config = dict(
    activation='geglu',
    rope_base=10000.0,
    parallel_block=False,
    init_std_qkv=0.0312,
    beta1=0.95,
    seq_len=128,
    doc_mask=False,
)
MLP neurons of a small language model. Each row is named by its layer, matrix (gate and up: input weights) and neuron, and shows model dimensions 64-255. Each number is 128 + 32 x the weight over its row's rms, rounded and kept within 0 to 255. Numbers have three digits each. A neuron's up and down rows have the sign that makes its largest values positive.
After each neuron's rows, "fires after" lists the tokens most often just before its 100 highest values on Wikipedia text that the model never trained on.

L3.gate691:165079129148118137120159163144150119145098126134149136132055162100157100110156075157152076159114083174167096073062123121163153143101076174084167088122141152125102170159145078084096089127127074107171143170080119113164142079089129110132080168164122132152147112125143131149144150132114121152129149148145040111151141133127136140112120153160131123159184125116120107141129115146122143096146104149109177137180108114109155100164097152119189126110173131107106110084154129092093147130149057167144163118083105093118050142107171191143133165140184119085215119139077143125135123142125152118
L3.up691:100124073133155132112150136068132149160162161110195095138118157137096184162103127099167085168165150127128090119123094068107098143091121101071090144160136158134142059110186095094171116103112163135173112153179143118156152148136144176162155185115070166055112167099170135169181097157104180158143130109120159111164155119121106170067152129092148108149170162119107154084213133122135090114082110139134145189132122107113115165086127135119109117115137127143066090141166117106133136183127112137103179122071116142161134037086174125147115091155163138101131172140071086097091079093111082053
fires after: "\n"

L3.gate249:137157138106165101114194116115108143134090116109125100112111134126114090186095104109146126126145188172134063089157161152103106165135166155093112135127174133132127143183180095176155188138111112052119129107129141224162160100105142144107119168137135182092105113093162193119125125081108116112148089123084132147148155102156088148196117123143053108175109069139081118052121107132083181131132150166139123101147118168128134116130118162096090255089205110111176084153115128173101120081090126129090126127109163136154114150131194096111119102149112115170173174167087134113139098105086160156
L3.up249:142172124128156078144110107119157180081087169140130116140104170196100155071099155165106143112138048101167189135150131102144210106162122199162150081144105131078138092084123136114165049133133121116108136171134095102135124141117119138141120101110112139138108157135065114148101088138143084102118155148192112154147131148121145131213200136125164090147105148131119126095146125160156101150180140122112098117126089197142149151110139105101111147192121048160078119164169096150124142192137149172118120128068083098149136161171104150134123111165115140160098108151116122100140115146174123116
fires after: "\n", "ed"

L9.gate70:134201179095125123091127055125055177119146129129163116106163104138218151102155130132192149164157094182109145146142158104164149122119155120182124144121118108133116160088132144128114147127134147082085147156156131164121137098089120097103143127076142106057152109177062110162160139103155090178115149090128123165156186142160111125136111063143221085115136143157155148061186132141087116100170127128068171105156141134162155135169121142126120133204124150105155121130162166136176135096194134093149118144190187197117151141157118117089087173100133135120161077141161160150124140086097173092
L9.up70:160156174100133136113127202148089136123139148098112099081125117114103112111168097111143109124137114162142140109136098137167149115122145142044144100171166075126087158151120077135169119155118082081125115120084085121126137149177161138099117098110162157100162140132160129099048144152131143130131148127173128109163092099064126087131169134140155065063150089113071150140062147099136131199148120106081165082127158166105171108102179124093043110209138112138107085151045158085126141093099166085072116099063109097130127120169108151090127147116142080053104114127133106180140088135163110070
fires after: " ", " (", " The", " c", " in"

L3.gate585:144141154094097165107108125108118150143142132114099100161122087099098101104167168104189141142118137109089140170122150136149120064137164095120078126132157114112196127140111173107134050120157081116097124132095122114145121154105185087160190115124165073098169151181090149127155140145113161172156124147149135148159180114159161122136148148135101049150120129161190105038076116099130132131091127142115134142162130146095081104157098190103158115103030084119115140126149101097086152133184141078140163066130135146168157066106068171090146125135134137089146116146143123177062154159145096121
L3.up585:175090094117137062057117103126097103183183156144145113114082119091142108104069151135139120098118137081100141125116164164140067127127141117062114090159136088081106094210199130194136146110109165120162193152123066109183118144102130130158166156122097115077133137121152077126152167083085123180133128121141139104131138123083092123119121105112143159166089142132128121136112086165086142160113137094112079172170150150166109084128092154095133127174145169128131096107155141083204158102087113127104082135152176121153140065088223147106087167150178181168148123147123071128085125116119072075
fires after: " in", " In", "In", " on", " January"

L9.gate138:061133122126092148178186152078112120080122094224145104177167112121077114155121212117180090184116148116158191111163100095141111136122129067136083167193168090137091101109145114124096109126119058109117137129135156111130103177072080177112099157105123163099117084175084131174151112136138136119052131143127200119135161131162155138150088093106151141148150130094143157098129136108157145198068129104117118118112123102115090111084137104160134121139123110132091123112168086104145039111079114133138132130101067127124075156112116096100075115107160102109162134139187208111150085061123109136
L9.up138:114104164136105103209160103182150174076159097131132054150178099079110112123143115143076094180198144144120096106153094175109145126101141153141089135108088128142121156125150121152115127097147090097099127152169149134153179102134120172123109172118112129192146116144084147140090124094120172111123132122077175161106180132115112131072018157056127174165174075119179110147136158143113104079144125175146129156159087083159065097136141128151124173174046128128159142140142117193100121109102127090145196168077162095147144124103124113097158157127133112082126104123138122176129171101163079136
fires after: " |", " ", ";", "–", "."

L6.gate113:144129089132151108172179080085135115085106148141108136175148146184146115152152109125079131120114131148116078125180131110144112197142164123109087144141161140107192090170190142196095061124152102105117067076110103165151165125109180065051200135104140082115147169130126160178160135080123162100043163099158130128130122167187103113120157109124136141125147128162184101136053092113178114117171122089209111134173123090086061095152142104085117115148103139127168180128164160144134149129186160085170174141166133111138157143113183158156107135155137140114100114184121119111066127156119160177
L6.up113:119139081134102109109109152126135141122170131111125162138089123117115089098146168166135136092172110160073170078084182157125097093062113126107101086167154138155140127103120147142081177104077102121131141127140164111090136192149182175167168117119119121108133141094099128180124152077168079129126084122127064144119141158072130098075092135058121148180172153154089152099154174124113102093056094072125138112139089072061122151162125130137115110166109137105091123149110135093070134115212132126151104081114085154100144101080175143153181150146131096115119161158161149121090157119102113181
fires after: ",", "born", " October", " March", " in", " January"

L3.gate21:076188133104154126227110133161090166131129199119120146162203125158098135123154156106155128195067151147201178144102156171110176141176093103151132142118100095088121097112129158119115093116089076142127156175083127156204119156122129160164120153128150084142153103179179115072111103068110105178097122164117138104112126161103127130099089088112068153132113077085077159140090162149130143127118149143143117083112136085189135209081060094167086089097103144116130103124152134072138128157163132167105113125154114152121122116141180083118102137104115098095129139129138177051183130142163147163
L3.up21:117086142113125099158169143155101121123150159113113135175127198125153168141120134157146097214143155040121110116151186157131117108132132136135145110078044061083108108133138146141188132131109066177088136135126144124152134153149135167129089141113149092120125138164069119079074125114156121145145117105120136150143109191126153160215124102125116128112131097112107141085142188093147126156162177107138106187091134062140104173139115052155065116097173110088188055142125103180156117111152130176185096136133148149112168099149128144089181152117064094113071130158135127097162057095126092217
fires after: " ", " st", " c", "s", " ex"

L6.gate71:151121090125149142199115144137102123109114129102090173095111116176111152134130144114180110107117157144151168053119093103165104105099164094157135097178210155170140123128130107170116137120175159107143117159171135095103166131123178110129078102142060143073123089147091136121165174172180092136064166142144137139141134176135146124061170108069142135128144156133143151115184164110138069136154084076131079127133137067110215174158106145108117056106141143128130101134085102140098145107122168102069175122058126173036077072149195149095099125090121171104126140140151081165100160121142065156
L6.up71:170082127127136111085148118181120110139073146104088139173087149081156147173059189123147142153214107135090136095131127135156119119136134111100190127153166095090079119119110108128112128089122127145098145144158139061154185121053088087132122139141095080139061180141153143164079095100107078099153144131133184097096135132143124209138172109210101084148121103071148177080114106142109178124121131094110162128186090151136117131109114095112125136118171128083133162137189144150082191104076193146082186145132140188152133101150105152098177114186115185146161155147146125124167182141150078125
fires after: " S", "s", " |", " T", " F"

L3.gate434:111091125141095168169135132139185141192145162118115071123132127070189115137152126117142099152126124161129098098205108103124195100175144128119178140117112080175161191161106117129105151070110117122093206142078080119205145088124138158106135166082123109092080121115126141127079149109090157135087173029049118111119111149174115105097157180145148157112123109095143130135121083133079117148084172159137134130110105132124096203148116134170139107082132122167157111090125095042133089134155173095158139128089099156174084088125095118079133114091126076118104125171074120098101155137120162128
L3.up434:136118106141107086119138142161123131150161110152081065173194171092139096079097148065125137128112153095158152148077110122089151115109150096093120145108157092120151155129124129157121188105131132132093198115134108121081159165166167058128082119156121091083117175114164152152111097102115091160138145092195150128165132190175121121112128146114121128128118131114109156163182127191123162084077121082114179101101114119128137133072133108133064088108148182127102129139140129167106123041121105091184223073098132138072109111083164038077097087105111112148138140161116114099146081124105113193
fires after: " ", " |"

L3.gate140:106071174135162074141137170102175132148143141156180147196168069111131102136101155079124138148158134105132204121182140076121104149107134110118153097136106046120127143080133146107140122092091155130179146116099106178058123088113170156100137113095103142123150133056124118148133135078087093130160147141158145155107091125151170129180152125133100119188151150141107111192126183184101160176114097130141148086072100131132143166123095135133120096127131100099094132167089095123177073107156095116137087169120134060164111092135101121186130122137180108132142177090103073116158111111126183181
L3.up140:116132116117134206127116116121116152124177133101106116089129103191174111208105126154165102071172127152153115097121140112171157123146078189152102102151134119182099114159089149123137094179175144158110181174156107185080116115126139194098079131149135160145146102093120146131134168088149131101091128097133165121153112148133099154183062077117130139148092157112144104160104144128143120175106138123170095160148085165126075155128062161104068091134090101105051096113083150108150091084138169081124063161115108165217136099175105182160154106123140149109084163152112151143141165095184192175
fires after: " D", " d", "Q", "sh", "D", " B"

L8.gate17:142097088125099121088100057124151109077104127137113048073155072094170072146164119126167129178161119100102115067135117176091122120136114100098131100129117140070106117160129166132179093078095197144170057083163115099137154084104128144140193131149100056167107126047114178115136111071136134106146164099118160098174140120113141126133154105149191106121127191137128142115120088162222119136139084129130150156035120125138110182146129168152127130166156150132121119188109119127153164163127048147064112106155109109099145143118168133136155131101100046151135133154097156133124183061055148118
L8.up17:103145137151127180111119173114083114088142084104088094171211119107130170096136155189106100108187083088122174115135168071086079112114088094126121152085178129134134154108087127155119149126096136093197089116161127106154112168133075127080167160103132146110158135128136128146222145074136117126126104088095129182167117119109056158085109144118134108123118128128092097076168132103160117136073090165174153152121162094133117064082136101105157205151127164131192128157190163094161120120115091177091152098144123123117122140117116131129116100077133109097155100161155144099112128101054127132
fires after: " ", ",", "-", " (", "ne"

L9.gate445:133154146129105118095169104152176147137156106063204150146199087127043092126157164130157159127172074120188187111131121150060141144124112104139207124113170109143165128146123177129105089135073094143138115161174131104137169133110090107139136114137123164158139087160112118125137141120096117120129178170080135136089136127169129123102098141122099160193150086117141140178111093178096110116148121059122126124120133155129084151118090121142194121102163176096106058110209084091144159109089130072071162158121183126109090116137165075099086057158121139112148168146135059127160112101153175180
L9.up445:103129113108116154129171090128108098191104143108133106130112108193125132130151109166088127149122086064186161094121100117146161116105160197144122120083098116160190172163178062167168102118070067127091093144105164127137127169141184136114146078110140095093141118137102109151151020127099150108126206129120126140170100175113138102101148164142112134113136096114175154126107164112166084112090086118163082133093123082148132126100183097138100130081101126085148169103103111154131136129099142085198155127145080099106155197146131122085082114108110150152101113118089118108098145181134131163
fires after: " |", " ", ";"

L8.gate437:099124115187169141135188078094107135178152052123082156141134148147100174102068170132167170152087123133154115140129133125118092048121123112202112132139048147160095110080159125153169120144113110063125193142143097135036128111187092114116148171158067104176105159109142161147141148113106152093097125143099110139156159074150123114110063155141121128102094058160122125181154155178141158175061108139127103101084124169165120155164108073114156119137152167138133164200073153108144124111116147134118108128091086146133153086109126155128144133092173094151181089105145122211140182095141138099
L8.up437:148160133121150127196071122079077117101147112213110135113146100138112067200096148162099168150114166187175128116110121109102176111146107106148149124206141148108145129165092103169051190117149120150144100074138142132150090112175144143133136175105084135176110147140096136133206089128109133119168161099169061098161082120125171124082099071132172076143117120129145117171151104099191181116119158116121145113133140092135158082127096123125103086112081106162107162105183165114107086109139105093086139158116179129115154102136116141155148166155092185138100164095149127159119155117166181131
fires after: " ", " re", "-"

L8.gate584:063097099080118159134109152114159139173178187152111100143127131169127197133073146100096168188176068139122112046109147153120165161102090153136103126179135147108102153131135101129153186112105177109145084155115089088106173144120128147121089101103150138108200114165089129167116147150164131105155095102140159117127086037179158121069102119124116146138109108074161102145139133145179163107147070120133138124157129106158121176131075114109141137156130091064133113203117141095093117138088073111147113127142134143123113154110120145104103122183183103105161154104191108184159232148113162110
L8.up584:110121089106152166136136112065104137172142147136099110173119123136165148179164145158125112112125112127159129117142154164093133115082130091160099138111114181139143177108091149093093106080125185180138115179088108188115134091059164095192164145139127114164062132157113120019079097121134144127165113179163106113145192135125130066157104201149162098132108136122105124192167141082154170138107198126108103165141149138119137116156113170055119126158161146131156104104132094166151108132062120064124188117132065143153208093129078134141118092127127134145129119113106135089088132189100048084
fires after: " ", " st", ".", " |", "s", "-"

L6.gate23:111177077142153134126125127150123161085133090060140135175151125089133115125163163133228109185099169127094115175131183140122124113137114073162169099137149120151186115147153096146157057085081163160121141167152091124132083184107104128122135106157130134153105129141168155083090103090152147150171141138145152162120123137122133095076100116113107148116146101195120106168129100174158194113074133110134153147042147104146104121124061148164121185158177181093092075184065119130137131093104088100130132141109158148124088102183155102087091092130059102108131115122134184072082136094081159142
L6.up23:153141131136216123146122104145128098118161120165102110085131128116069161136076112078059147132097104128149133146172120106139118124084156162163078098164150129119124121148098108121151136150113110098091131127077087119089112116083163161101179118058132140098155112100077079123128170156092146146145057167155140156174095193189134182098098130073066118142125145189158121126103097117119141114090142105181106095162121081123180127089191168148095088096138126134149105133202088110104132118114113134069163158091149125176090131052180113158081121102083183148120156133145038141182135067173091083
fires after: " ", ".", " re", "H"

L7.gate175:105114081095132062148087150065205132081121125135095170124105123102165139136154200140156146075117107108113123155178138184127152171122090104073126142167170165131121147145060151171088138098138117134090174141106178094125153095127125152135117051121132116113147083138174121107127162124147092132124154174134144069150105170172172136089082127119106131179162119186139114163131074146120119119168082118172191084112166080126166113101102145119084127168201142113115088080172140143108160075086175102148129132108082129162104094160137145112115110191117110040129126110104148145085184143141081134
L7.up175:137144118169098131108130134127133145128139198113090108147161149148168147134093107155144128117114077138111139102111121125142200117166079139178091142184104116172123170071122136197131132098113087128103047127147191087151126100107122121174129145171111149153088103156116071150164180107108152155117144143191117114136154091151079101110121144110181142125114113070166138132091093160079120106119092097142111112132146085141173113177163115161165121155162066172131107147110174133172164136120214099176151116100180082138083119150097060100083103106140082122111135166193095129172143137136156161
fires after: " the", ".", "or", " Ab", "con"

L3.gate635:112101091144143126072133109139207115181124106119173092122130081077082083131189117078200136128094143145158142104105088065145094104101158190126161140158144089108126056120162100184083104127139144114146154124100103125119133111103143074124111089081139122103188201141113090089090053140141112111126131114077108095182098159117127109109110112167074145121130148098111096103133167133131101057132125121162108084051091119139161081170163158130174130053125120123092095076107131166134166105139086177111112151175125139137083129087164182088138080087079143129154134141141163097083100171138133214
L3.up635:138167125113128154117140135113120144131141163075111132175136114101078137137082085058190136124137188125110117092144099157131107170108183162102073083095141123067081136181112114093126132123174131118095129153200141147166098163121131060135172099124101101161120161125140077117115123104117138130147122131091126113099137080113134116103136093142133152134134194165127176130162144089088130175147159083125171177081104192124139143179115119092183145091139101214099117108190136148106095105142076144097104100143136063165104130121111099119087050166159168084140117146172166188125076182103121124
fires after: "if", "\n", "li", " part", " lo"

L6.gate208:106120146127114122138099164135109125062163145104142157118153124153131072130117151116149219110137155043189124115112114160136083129172133116071119137168087155181089128094184141165125143082232154168141088108150178119103101131136149093135108136105140171210102085072194173127144153158127112125090161092168088133072136090104161125096089142123174070132144156091110170147118085100178133153113116126110105113156121176119140137093091122157122186107088093165105154104116161202073140147074111144148121145132129189154157096139092133197125163144136124117156131108097158100094147105157143145
L6.up208:155142147201102110156077093107183141151125161201153096077107172099106190133130121119177125023132170083111136121110161130085105154137096153142125136056138181136098046107173094176186110097105091172037147084100169115126160128156110116154167114083090131056117136142122189102089139172105119099072138127143126066147150143071141165145088181076098167125132124107114129112118154141084158176159124147154103118159156152130181141061106097123112141138145104118116130176177141143091102119183166113108113081152112174093194116174124137179158092145114105153111133098164137091134105135077116171
fires after: "-", "en", " ", " Al", "om"

L3.gate17:130161158154107176113095101149155178159071095145125121129097174116089111092062105130133102147099130149131162110092142138169123139094122110092127181165172105107113128085179138105116090149080129192167082074118140164147173131122143206061109166148108119113111120115134097157132108146116104170134133090109096101107138125112137120124167115069131142124115140134138099082156143069096165162103204090149113121137068148089167149091118097156129117133139165167136089077120218146130105189070140089181134117185125150125180122097104130137121159110059077098097142073086137087088141155126196134
L3.up17:118111164133199081161100114109118104076135113068105157184073128166124097108136156142073148201142108140070124139131107138134112096154152158144141099110112156017128103136138150101145097130024160138177104080146087079094125170127098125132154085084102133139127097162141121096147145134038084078156147118131091098104145146122139081127122146155122096136115094121166164166151137126076098212152156131165132223085103120105120129149127134127133151126066178100095093183118122115168170183146101126143091117134136155100133103152173113083101105129098139124117158114070073147103124103136087130
fires after: " |", ";", "s", " vi"

L8.gate299:118195168157147164088128090114094113104075104167127100112182096133155091102101180155067138173068182123138143093123124118121083105130152099149111072107124089121158116129161161173123157150167127199125134153134152107119109057101140141148191112147102114152168147156142131123148084087142061169091163090093123114122195102083193192127103163130168126117141111069079174096110143127141128163088082093146130124088081105092175112109126092144146187180186178080192114156190113112185127138111162141131114104136118130120117094155154113052074079101059105061141157146141114120085160112145095194
L8.up299:123159146100118131165131124141100111106141101128116075109131132146108113083149094129154141149118045166185113125167114150159142129090179109114162138111148115150113141148152120133168120128142132066104121133059132151123147104095138128055151103088063095134070139159118146109141118077075143141090155031166158163089121141136137150122124101139107090139169115103127105165154187072148105155153096120175111181141132125118097103130140085180063129121140098168141172167166143127163081157099132198138098118104132144176148145112152155120045161136081116078141097151124132152145113109110089156
fires after: " |", "|"

L3.gate554:181158096193114122077144085121119172111099118165133130115131124068113138116171099142173143166143022199168119117124072108150134085150124124153120137133089104093121155131103133079153147098072131167152169151138143106064138129064100167158144125102108111107179193166102110173110146154116127104113118132036175113177185128095145119142139087115166159073103095097157150142116090157170161141153196100112100145104137109126166154104179154171125148088123117139115113121099140156100157080177140127083180151125135142157155114136107157137103101094128130172137125122170100115099196121094094099
L3.up554:178081122116152160098155082156082107100175177205175096170135084133095101106126120098082151121156135134158151169145123121123136123076111139091210096123121102149159162111091173099140172170132130119150190119118123106153051085132151134120179236091098163105104166131120108122081107134145087066135125134101113139176138177122123141152115127112146137055078146176143141152153139125072136181083129130123134158133153103132152142092121146124084162134042143155148157120185172152099102102106134108196166095104126122134099112138105152163152128125105099093091053112127176056126146146181080135
fires after: " ", "-", " Di", " |", " di"

L3.gate518:172154156104151163116175069147149100118115141130132106142111123145179162119098144149138153149142148138178075138202118079095178126114119160217093117160107118144074130108165098160174134155104131091075102129175176179150073111137162100156138115124103127137111133079118122124153126064073167125071081109096091134176108154156086158142134101093135123114155098202163158106126134147181139103153159126145127124153150126144131189120187134131122129127194097101155107083129128130117120115111113099126105139104068089112152122102137193121091119146200098120112074090128199134162127162158154176
L3.up518:089092121067164154057164120153113083121097157140113151151123112098120117102145167132166097122130144084082113109143142096167110188052093123115146068115104135128105119139112101149184146097073204125141136121113121138148077154152168171096160120114135156128134093148052169155109115145110127086132131132164059148109196096110148161108152161127116073070144134158143072141083137150110098134176157144140146132156107136164097146074188172114146072111143056163088137086110058132161109116157109122102077087158101139134082119175069208131130160158140158140092063121113100132106050184155129114
fires after: "\n", "or"

L3.gate208:078133093149052177120133080155120064161175194101121136103102116095120149090154186144087086105123170164171143170099161138166138156127108136133051111154049140092137122131175136110120068104169118125094064107077144096083154091135138118125104144116147145096125146141132121141114112174119099122083158107131150144124104175090081110109130136118207136097138139183111120087151121144156122140059114133096126084136142136146092127166084076055108140141080100095110161065140108162168205105126133095140149078122091148116085082138101107119115105066153110080165135127110116155164086119170100143
L3.up208:119095121167113109112154131111140093111090135134163141149134117104151113157149132121166154129187127121135137081091172149109137140108134176140135167131212126111115168191141177085156149140109133146168161104143107087144171145115187101137089159197064114078153081110155161166141098169134106084092157129096192148137131137091178159197151060108098149127124107152176124159101177119159147178133123117120138110069155160162163122120114080078155122135091197115167168174135092094099108167136162130124161117152133130141189146089084181130201119101169104143070144130105128110169118161080176142
fires after: ".", "-", " —", "K"

L3.gate122:117125118136135178083112149113087179179171127093137164060162123082148150085222136121125121104117070117176159125191153134183111130064116127161157113123155112135108164111143092128141149092139166133105160147101136131134138129111129059104117104078093174130153161137133110097131133148047090054131097142134128125113077123126136167163132131130108162149116123127166165131204130129093152072118161161143160129132157128123178100150118166128112065139163108203097115106138121117068143106144155103083078127130165184116071124165145145145122127147120133121112093137184133154125147077084100147
L3.up122:099108149124130094163145124166110145188126166113126141112107114087082105187195115118143195124076101094101119156149083117122157110133122136134141093173134126150159116167139131149107135154196090128121091148099158104167158070130135111134121094116172117138140140148119074164091164156090148151135180168088168148125123128132118172147069124136067159056124103082083143108111135068142080053110127160169192135133133164128142092177169162165086113128086133151135143168155090114120167094146085095138134130032087140144136122093094073141162111120139120091141137156122125180134120163070141098
fires after: "In", " In", " 19", "ial", " Con", " August"

L9.gate135:124110143123146111151179110140136098106132169135168097155158060124162110178179133154112183129162096105117132149091131120135137094183061120154166102132138142139097147137084171120133193139093108138099118150138150124112153109157093132124120121174097179090145194127154203122126143070112148114107103206157181087148160115110107125058105136114093190148083113178168109058187168182117126117138182192167142119088142058160140098075122126188097166100117121099090117103092079133135070149094100159136113070130141096126135128156092149146090119149157196112147147166171152169128098120140131134
L9.up135:152095159127158138167153105106119135143170163130150079154125105080128095119125173143162127099100118114125206088127121163120154098122158133141075123112104099122121137070151162127135091163111059101143147113153148109121121127121110182112120155159168129070135166183151208127199093132087156146163118167163105116112160125091081109144100184127149121135116177116139090071168155117128161123118157153122184156132182127144149082149114174128154148135114191201156094103109106112190126130121099212150144133133164099128205173119144070111092130142124135165090113154116163090161131159149144096
fires after: ";", " |", "–", " (19", "–20", " 19"

L7.gate197:108107123083111118111139109178107115086119178126112168130088086125160136098126133114098158164165109104125125153146090131121178160125106194146190063190186137065170161077172140102109137129125139116155101096158130136094194104173057124192074121051139184171134172141090101106125098117158195091129156122136133062144130124182160144078122156131139130101134080134145123115114138196103179110156136097144092066106080182116119188182108147165155076122139131067074167135151105138063137105133169144128163158045156128179121150093137182105150122123096113142134131149143128112096162107114059121
L7.up197:107146133169099161109155166150111120104205134135150160114123085123158093168183118079161097190114121073090132146186103141120118115144203141184105121117169150166114088158161088131119137158155106044086126113147138126101111073073168088123159126091103102084090158161105110166080054139173126145126127165133098107090093157144078123166060126188121085135189108122165113129085201152085122094124109173139133098110127149129132133126146127135135114116077086111130157072181106142101176200062142112134116138092131135093172177094186107134156126097116181103137119076088094120159104086140112136
fires after: " "

L9.gate251:113151140080176094156103104077115147155121151128137163119121090126158088171048135115149109167159127137119143078149123128088095125109162093127149137083104164107147136094115123089113062153093144080147132142148160086074121145155141143111142125186113163099141191168118082116176050113114085146138137118178078097066166175132186170103130149098083138093149093175153118134108179144146172119173126143135106066131138136097162131075074071138148137114107106104178120125132106119072100111104119099149180106130153148132116174095154190097109139173081164101141183108208091112080155100149065170
L9.up251:103094154098123100115073105121129114092195157027116109178118141172084143144137164125147122146161129119094069122139106125136158105065094122167132117080136184164155087133113228088081103137157158106182159119171179173161128115072167101181094137144112077148104141090150157082073155191109126140129118146167143143066096128131127139171137115079127152080131107145130193189150173144092082124132177132135124130194097103139104116147091116124150131145101134054153140182149119142143118125112142114139157163164117161127184172101116126106118165084138114188124140151145110157121172065146076129
fires after: " |", ".", "%", "s"

L3.gate442:158079093111137117136151145143149115159091127108146134122091129110137161130148119078169101138142169124116089172124070168195056093142144119115164167115170103175159117132142117109155176120118149100177142106089164107112116159089190165158118158151074150148072132131154110143132121092155098123113133125122162173142136171137114128138178123157143167115118109169162129118110184164106120141114153130124189093110144145083116200141168085133153147140137058134130162147165116170077117185188160119133123132110112094061121123042147153076124057099141132148137126086111118111157125094105143098
L3.up442:163103185148113091101132096148108155134153152072098111102080136111206184139042150150183141088091130158068079083140101156120110132107130155164208196190135139138102088190116106089173128106112102115097172143111117087123100168116112158177107165153076159139113165156157127149142101122070091126166103168129140162126177140161110103187098160170094105129137135173098082141101182173154137144144179148127142104147149150105125158133156075159079124129145095124144140121138189098095163183180148165104144145105108118139124114082100125114085104131091157185103177125172141126149116117147123109
fires after: " P", " ch", "op", " Pri", " p", "en"

L6.gate389:150169120168070183121146089111080127167112101116070176084101127165157119141141085062116091159122117124167150109166126119121097127103138153139145122180108143128082132151155141104122100152153103095143158147075135151084156113134109126194159155175155195083129128156099074131108128079090101095148167116100147131057132080124134182163133152149155113133170167107161152112156129082100081113093138102121093104085176170132117131131136075133081131159116171128140048080128114182135114138126100144076129154126153179127201152114155143108086075132139148064123151132111109124113071121125144189
L6.up389:151099103122147140117198112125089143152135107097141129164107111122097163176177087101174100100161128149138139136121121121165082160178131157151185076127152105133113118129100035121123128062148082205025119134135156151116136078146180125116133127175063090123114159196118097130129114120092155158113083100095115091231095080132048120140124153075156160149159173159089143165109090088156129119143188143135136088149119103105182190165183111115108175105127129172086118129124123081157157151069166139091165112169187091142163180125164118100072122079187167109113120089104127124138166145124074149
fires after: " ", "–", " new", "-"

L3.gate496:176188134168124160125149093161110089152151151122141123122164134122171115152144101131179139145147123156143061124161127157147113131069080067107121194091133142157131116115105104108156128058146160121094089015132142106170081089111152081156190128123083133161147107147139130136124107192156071102202137182108129168086106121170085148165148141170124155119152112139156125139154167179198148089134150155157123173061178126081121120086121117091128124141148091083178095119184149073096114130135122160084087153160148182155102106114174120079122150125113101164103155109079155107132129164104164119
L3.up496:183176158102148163117114169166109108081171140199045127158137084193158123172127069120149163144122113128129155132123112083158131105079113103199103076107142133122167101149113136107089080126195141099081073119195134104137161109118092101080173151165088099130101090147179129139129120138101147070109111144077166104105074176099150162149090140169131165141120087141188076181121169089127110188167132090166109184150103125127059067163168089112150101115065141114137126058153145167177121159133111137153137127103063103135139138130162087109150131114120164096112130126174108125118130092145161118
fires after: " In", "In", " in", "d", "u"

L6.gate215:097110116085108107102097119106164163190119175134142151161136170119192101113153189078112160087115184138174178128128114159123135141093156156069093165078182116090134149095103210114081103143121101148146110145121154123084160152133100138121150138091148081087110100173119106101143109154142164152051098140103163076156158161160140153106088132116136130107082178157100083102130113137122141141070078077115161116145104122134121118162071130129105134171157192170095091113100093111128112094109100110090126121103101194191127081111050078130132155158162113081140102108070167159126136112129129126
L6.up215:124060107039113118134101102111126097085122115112141080108138143125118136137095145099085178099076159166107133096098117122082139168139138110128126106168103098104139098065080132102164088107134118148116166111066092082071159082077131176154106082116115175135137126088128096169154112221138126177114092131149131102090107105132123159160108106128139149128142116128066111159143105164115107083117152134085117147097142144154149089130129038149127143133111150166144160131178093123112092113165128102137089122102122161126107066117083075129186091164142076111137106093111114098130119138122165146
fires after: "==", "===", "."

L3.gate703:110136120092173171178070182146124187161171163140127163190116155107154078119090172130162131152165069092167130124154166149108139096104131128084087144108077153100177092156142149143109107128109126069083094121154152112154158195168129106077108075116125091147086135070138158087190138115136091110077194165120107127131109135120159097116124133080133074159107082137124120150083085140088141135136126133108084115084134102124081104158074091116105088128149119126093106107107124125114147088108101145134129136107129130124124207114132132028212111136117088054145115101171162129171178139102110138
L3.up703:175137143090101117097137062054199140116110137099086068119134119090100168133146173125041146137102175161117157105110094134174118045162117081121103131148130165129105133081123148153126150105114112073125157116113043128133144190181123161197170149112183178111144097140102164110140123182135137149147126161122132097118150184137162142096127123104110106081125096140127140113122057147153119114133157105049136102093113108104080087126078101102103095140166125144092121139142071160160115160114189164123161176133117081075135113095161150104149132125125095168084132121139086129142124117157130104
fires after: ".", ","